Weights of a small GPT-style language model, trained from scratch on English Wikipedia.
Size: 3 heads of 64, vocabulary 2048.
Architecture: LayerNorm before each block, learned positions, biases, tied embeddings.
Training: a variant of Muon for these matrices, 692M tokens, 5282 steps.
MLP neurons of a small language model. Each row is named by its layer, matrix (up: input weights) and neuron, and shows model dimensions 0-191. Each number is 128 + 32 x the weight over its row's rms, rounded and kept within 0 to 255. Numbers have three digits each.
After each neuron's rows, "fires on" lists the tokens most often at its 100 highest values on Wikipedia text that the model never trained on.

L5.up502:131124131085060106138143114135148110108093189097134118146075084143158197133144114117129183143149148134090191154164104097103119108174083100107130141131211117173143170128220118128192086103140109148174119106130153120080144129084156064172142087119134133099135154099170125139110083107121151154120161142152207177116143179124114153103173127199086131132134114072087206068115142124161083122120095102118083102130109161110113085089126167057109123156120100126168102153131131119141166105135126152077105118104121094104111117141112125133123136117088154106141116115133051182129076152205178086
fires on: " off", " through", " sec", " head", " on"

L16.up516:157149093116078097131129135106154081156164122173124106170060137164093149195172144054156142122140133113114126124156089069101118155128111159140136109162123173193129135092135125138199124120096098130142117076133087173110133117169175099135190111104131162145133095123190145088066059199088131088131199083168126123190108084106092183075117134109167103135130171123104113139171103142152117114082174166120174107106136116127074127047134091144144181136112162138070087081164113112160124121150196115150090147121165123149158095118142087111148134065117169117145145106164111087114121144135115111
fires on: " l", " m", " M"

L10.up351:147101138117124134121160179088127151068106143136094202101204132142115126104148174089178133076073223142137147149089129127131151155130091099170102141075097155143074125092167104108126130132090114129186197134132133128145140174117118164105145174134137113092114103155060109194151141074193112145136115093122106191154168119140163046124150173158145153143118177101162143165096131161164136054196172137120156162127139134073151116052066085092110077138116110105127150137112157082108149087128109067135140147103144170123139094126139133105157108147106140113097080149099086121130123110108154150
fires on: "qu", "t", "let", "land", " Cent", "b"

L16.up513:157131096225152125088118105110101149128122087091072111172175132097132087103175082103163135070172160093114108144081141162136139090150160191151175138141140154114141087192084148154150145113128113138147141084106076077149101116137124133212116091140078094078198177149123168101162131103043116132140099141143153092090088117128132106074085098141184081181106114133136139102135189086084090166096152119079198122140117146158166076121161128131151107105118156168163120165196152102171119097085129143120120138139133101132099114133076120153135137128106122113057168136127114175136150141133167126
fires on: " e", "e", " f", " st", "f", " t"

L17.up730:203040140159132139137114072123144170122153143130133126138108179117184131135148120077133126046141209110134118121145105182129152048162211132173101163152109165090141115116122122143172092203060130155118101141108112102152131137132135121107150106142158185068095121138117122097075133074097130081130134156096187118103124095159110170163134119108165123180116089183117119101136107136162125073176112132088105081118078114152114136130122141139148136113081091154143113152171110089152158091091110141104159108179110105157163096164052117142162137141115122214126089135119112142091200142143150100
fires on: "e", "i", " e", "oc", "h"

L19.up96:166160097105151167198148160126146085148103099145131127076061111107166134161143148127151052150103098124108125149168136132114139141105152163103159161163092121136159140096187147178124069037179146075078103117079120123068078159123115097129146101142122173135142070120142110088176075153131138098128122126181136172094131120113122113091152113092148166132044181114110139134143041134098109122079136103167106118139162118106108148154112159159149103130093139127135119118109127141056178132135207151173084124143164156119150119176190064160141191094103151151148126135154124110058105153145099137
fires on: " m", " M"

L17.up46:145158109078123181151139141130089076076120129137114106149086156090174071101183096123100066123165109144090139143147087076158160086127089080118123118134129133143146106155172150118177197115094092163163137120165147124148130154149123115059078145137145161132089159148161128137127111153109108179077187186085099131115083161177107143069106129108177160130156160150171124146167132131091135112067121203132191088138063160134115162187111135161150104131107099148041148100111138119112117140112148095161144137137161145090122128086161078129085112149098152151150162065055122071138082164159128109
fires on: " O", " l", "O"

L5.up66:105157115098092168154174118133142134135090119193132112094116140139124254118163133123178127138097163144102175207109101151108113137120149073157148114142147094144122107178076126117103142135124146100191182100105151156149134144179177123168133145127092149106111111134160096084132145106133118123147154091093114088100142083095157119131171128144193143043138098103143145103115134126119109108086114129128120118117120117089117076140068119167053106069082129145091163141167057131110094127107110091158095122131198081155086137134107084156190112131118175158086171117132070116188180186157164105
fires on: "o", "a", " Ma", "ago"

L7.up668:140098116145103089139118127080146168119098188162142149126098060151126105156127123137122139085098133070133153134115140087113102170098138157154137139134171158130139190079168074105090147111139182159110133162058187072143101070217139105140103146128140145129100181131150145163124089028159123177183183142132123164120138124113092168073133116106128127145123130141136109165143157121131164139057132115086120183084139178147107117158151091223125069106101112170139111182086162117142086107139132140154156081083154098145118187150141110085089078071124120123111146176167124163088128112109138144
fires on: " family", " system", "ruction", " law", "anguage"

L11.up65:132076201144127121112110170123159111137131191129100122113104150112164162118128124116101130100149128150111179082118147093157140098148126102122160176106052134122075184101178155132080127151106126132063131161119135096117125142176174137128104069136171132057171020114136103143162184136085105122088107143164083144163112112179085130112065130163145153222102132120122130119145139205139124090133113128142142117161124133105177136112100134145169130117162127116122105181140144141074060140086160104075092083101074100145143187141198095115110179146114145165131071146090081080127116153132143126
fires on: "t", "y", "en", "at", "c", "ing"

L12.up309:114204124185122125130131077107081117136123110142165100090089155111137174090068100109145160162196141175147170076105128086149100157102131108091194132131090152170119131171175140144127173165132125100144155098069103168062160122163117169122049120145220171138163107144161096148098129114148120134094087104153185091103144156135101100121115113142133156116125121076115128164125102122154103141096142112101124131145108042189082070161120128133133052156120098118135100084168073126138171108153085144123127156144131138115147180220145150117159073093136152100153164136128123183081110153130144109
fires on: " he", " s", "el", " to", " not"

L17.up347:113116121116124129141127116124114154100105087085145143092111120166095155161155168102088209163146123112087083157135106122118184108078086152095176128133080187173153162174079070116112088129185120157155156126111112112168118134113133180118100115185142148094084106173156078169148072119106147168126120110085168099166108101182106157127063133118144172114091135102122077085107124191159141168118192122071125099128135099111171135142048150117110123162084144171089144119135106146152169093124185121127111118115165064134178163118223129186157129112127109111111124124141072109118184158176156150
fires on: " his", " Al", "s", " M", " His", "M"

L9.up217:149131136164097138175176125120099122106180084168116140119157163159155120154092171069190172114097174188124128095080222100101113117103114063142126159118122194133144094084183119150166152088116141161086142097138146109108131128103100191084133076147149114099065130121120139115154123139139087114114109099148124165083170132072123151134092158171192162144132079147141138142174163160157134160107157142134145152183119110103173126073136066074197112138137063089087094142161176073141108110139090074169114134104119106132141116111117122133134164074154216132139125106087156083129111107153124136
fires on: "b", "t", "qu", "ro", "age"

L17.up639:129121115145121141187160117114111140137143154099157097072089147163127123103141118058169077134109114137110167148172061186144057148165154136111117127124173173095080177128179126139081107130146163197075128137082161146116128107125133106132148102191121139155122099097163068112140099131114141142153134145138107133160137082179117174051087160103106107146092144127103145151123155174143133222075144114148144137180152148123155183118065127144135135127078117098098093110054084098142118130123158117151181137152138025158082145163120069113111139095152163157049153174125140124081123127135154109
fires on: "ab", " m", "l", "h", "M"

L9.up16:155126153199160124099129083098193089149160100151125106147093164103163130120127104089119139112164140145109181083128143059133127131081125145157145082127100142135122151110164154121147114218140102111078116048131162132148114137111127113141162123088169169081135104177193137160153162123064118073159172160103103146041117148127107107117120100138151137152126119153080137134138115204168122154164140114150092068135085091092089139161161111135124110145149155193129168102124101122126092135053198080069106107143107157115143098183186126109173130125142161117067112147109107135071183090163153155
fires on: "t", "y", "l", "ing", " of", "he"

L8.up634:090135192078163151134091111124130124099087187166155126160120168142095114069120191083133120095131139110105090170127142123124140143144106160168132077134176134080134178122107094106129132141131148147141121160083121131176116109201105113188088111158116146132089145139139122173117064092143136115113133099136071141135158119108174123136158082093151119108118144141163092132127141130100131144206131077040046230143200113061129094069151134144155140150144127143123083128094155155168179130177130095187095119157090116125156105113148179114136158143138119171083127138059082158085170122103146166
fires on: "s", "ed", ".", "le"

L10.up420:146101091138165142155071137141066152214124088164181114101128098101117114151129173124164176080182079162105145088108179131137103133074106141124145171111140157122213076150175142142151083114152087141153110164148034153136120116095106155156136124151123135111091163111159115067121088118121162118118158108164129106163116122126162153142168101141158148125114105144136114080121110159158063131153123145096179134089105114036145145114131107126124148134158137142118071179106215135143100172128223160104082119079075135123088131098166145117086166163104174115131133143054140110090115123129144162
fires on: " m", "ro", "mer", " Val", "p", "ly"

L11.up545:110163089080188131174092170127109155193109120130113128110128119145169182106138067123118067155067088166116153168119089104079164145095130143177115129063145130152122152124110105138042147134127093142165060103125151166173148108167071144127163148102115158112107143085097095157155130087125128202155167120146154154138060103123057172120110130104124128076128097156077144185177135146148135100155119075111138123123109127075126116041125053122106142156111115090092130158144152138123213130136138146126178141139125142102097141138180176165163158110163134122138093143143054138138112124193124134
fires on: "n", "s", " the", " commun", "an"

L7.up62:144115124131081127110106124102088157136100139131170110120139095073175096163146120155113071147134081153109094103042153145171151158124133145109120134132130116115217128142168153121165093107150103073109092139109082116142063186094093181183134100130145162180094157083109094158086063102115203143176150082149119154123144181121185215193129080179129123163164122081120123092121108152129159122113125126109139143108150125146098135126145135149101131146191162041169117128140176105148176160099129167110095141126123117122153118055147073128105136124100157097190101154174126130123100095135170080
fires on: "ro", "ly", "ed", "id", "re", "ord"

L10.up229:105109118151155159084090101134123078170181129070127106084140106095117131135152139161118069098198140073086166101119163127062114112102129134088154197139116110169074118131154148106086135138170125113172139134134112085114126143132179153177074073145075183064184141162168134147157142157114107141111143159118114183122141092137116125075143139133096191126118150169082148138170096065158147114119129103128119164156142195092167101156118089035130144161155149122166093108083141156110162103081093109163126132153101180119150079099095164072133136150132197097123150170110133120128105168158079176
fires on: "3", "1", "it", "2", "4", "b"

L15.up299:161112139089112144086133076129130118157116106108107140124157151116074124128105071141119210113175120122152133117116095184146097108130128155142142103105118156109137096165196059112152099154179130151143073188128181141151132144160090096068132147119208125121137136112039098169085060120119151147144154142074121090123118143158106105088089148156115123095056097107082093148083172137183127177151185079109145159096114160136089138093076173128137184125113149099159167174108159097147123128157147127112115149121114098105172157093156165172058148127110103160121221129131105142107091163154114177
fires on: " The", " the", " his", "The", "s", ":"

L15.up219:134161129058126125165109164197159160144128107103113109154137132120073081106122166148148086196159104124091128096118139091158109131093096138152105113120150082162150117131078116129184151185144094166117152141087097123113114085180114152105178136139080109104113148157156153129137171143099176206087174070095185206116139105136132116168068144089103170141124168128101159150109083061114119104142142118128116200163166123133128049148136113121142152129125152115099111123139141124116166065142150117143099107125086180142105092144095207092160199093133107155087134159083070123073099187138126156
fires on: "t", "s", "ed", "it", "b"

L19.up470:155144125109178131154109120101126163077150098139081081102115214102148075087126170098099076146184104173154092148136145128137124123142168116126183134161090133084146194149120183178090129060140151104085199115151064099155049133141144104102099119157105116160147080081152121156131101092096144171163160116114138149112137139141119104127102124156152097134097153132137096147163151146105120109079181144079133149131135100076144121097119102188135096110149103160150145082106162120157139199111110112166121200086161135144196172127106042134124138108136138179167126120133148027125131180124137140
fires on: " ", "1", " M", "he", "ar"

L19.up764:189168165123145062123138137145083119116154091162140097126133074147139098092090107102111126135154142138120150120149109173103101160096191095117202174135127096114150137079200096114115134107116140152138138071128069129190137155096111232126128131122182077073128133125094110187115154104110154142131122079116156132180098072096139166110175160144111108162164157119153103215053098098102104093089166125127081124171115124122142067134132075121130163185066111116102079130137098203148187129132121141104081106136156134112131120131114168083116124126130109164121124133082186176151132155119174131
fires on: " c", " C", "C", "c"

L8.up547:140163117154138087135131085101113081164153096159088140159103140150101182054139034150057131122095154165086143115137127172110098140126142075104150090138119122149165148075095094147193097161110172077164062098161156119106148108134077111147121043152090133160146152154181144114136145157094141127111117133104165148055160106176082171172086078191079155130143152102164177122116067145114120158104126101155175104148134147086179112107140081125155153147166120108120168112078108084098170156069126090137138148149108165147119132203134116092120113134127110085146131158125146119075130117162123174
fires on: "b", "t", "pl", "l", "y", "in"

L16.up37:132158136131092121159109151059093106122162087105089139200136090085074109143158071098111097112098101176149141151156082126083102145144125184152122154154167134079155144174152130172164133096089144136110155059136135107142164150175071155141126155155115162152097163121147116131103162104188087106120132166114137188116092095152114045120102123140092130111128133189136145196116097104097129132149126126152189053190094101092149177150147127163141094044083090132079094075112144140145136035133155118094169162147121189142101154132141127133118183122071138170150136109151116086104137157116125124
fires on: " l", "is", "at", "it", "ut", "ic"

L16.up51:128142150088148106116203130100131133113095104159135156078103152096060052140120173141060120146142129157103177101127120163162134159171165156087117118144156122140125122086175112101132140106087161125148172106070103091149066162133104136109110163144145123123149121144111071073089149095109133149130129109124137154203118088053150132095168148133171117136156131084068177131097093115127142171133134136130099144160104131119245135101133141173051123150082101106142110102122159159110179072110126152109200122062135132181137202143107117081087116127146171143158120105111185092139092115153116176
fires on: " C", " ac", " c", "ac", " Ac", "ak"

L10.up739:113069115103118167155187109123101129105119184078148179121122068120155170109187125147165108131169154093143088139111104123071142176129125097074125180173096109102049130112127121144165145156138108070092117131126151131130169124075152171154130162163087174085104138144118144101119090099145156172117104080119102132137157106116182112134088121175148124080131126129113127091116106121088126200069088094136168129110089170079153082089184116181149103150099138168138159182128146123143123155113108137111175128114142111142128165154091140149089067097076195197096163164091112120168164152135228118
fires on: "or", "a", "o", "as", "ot"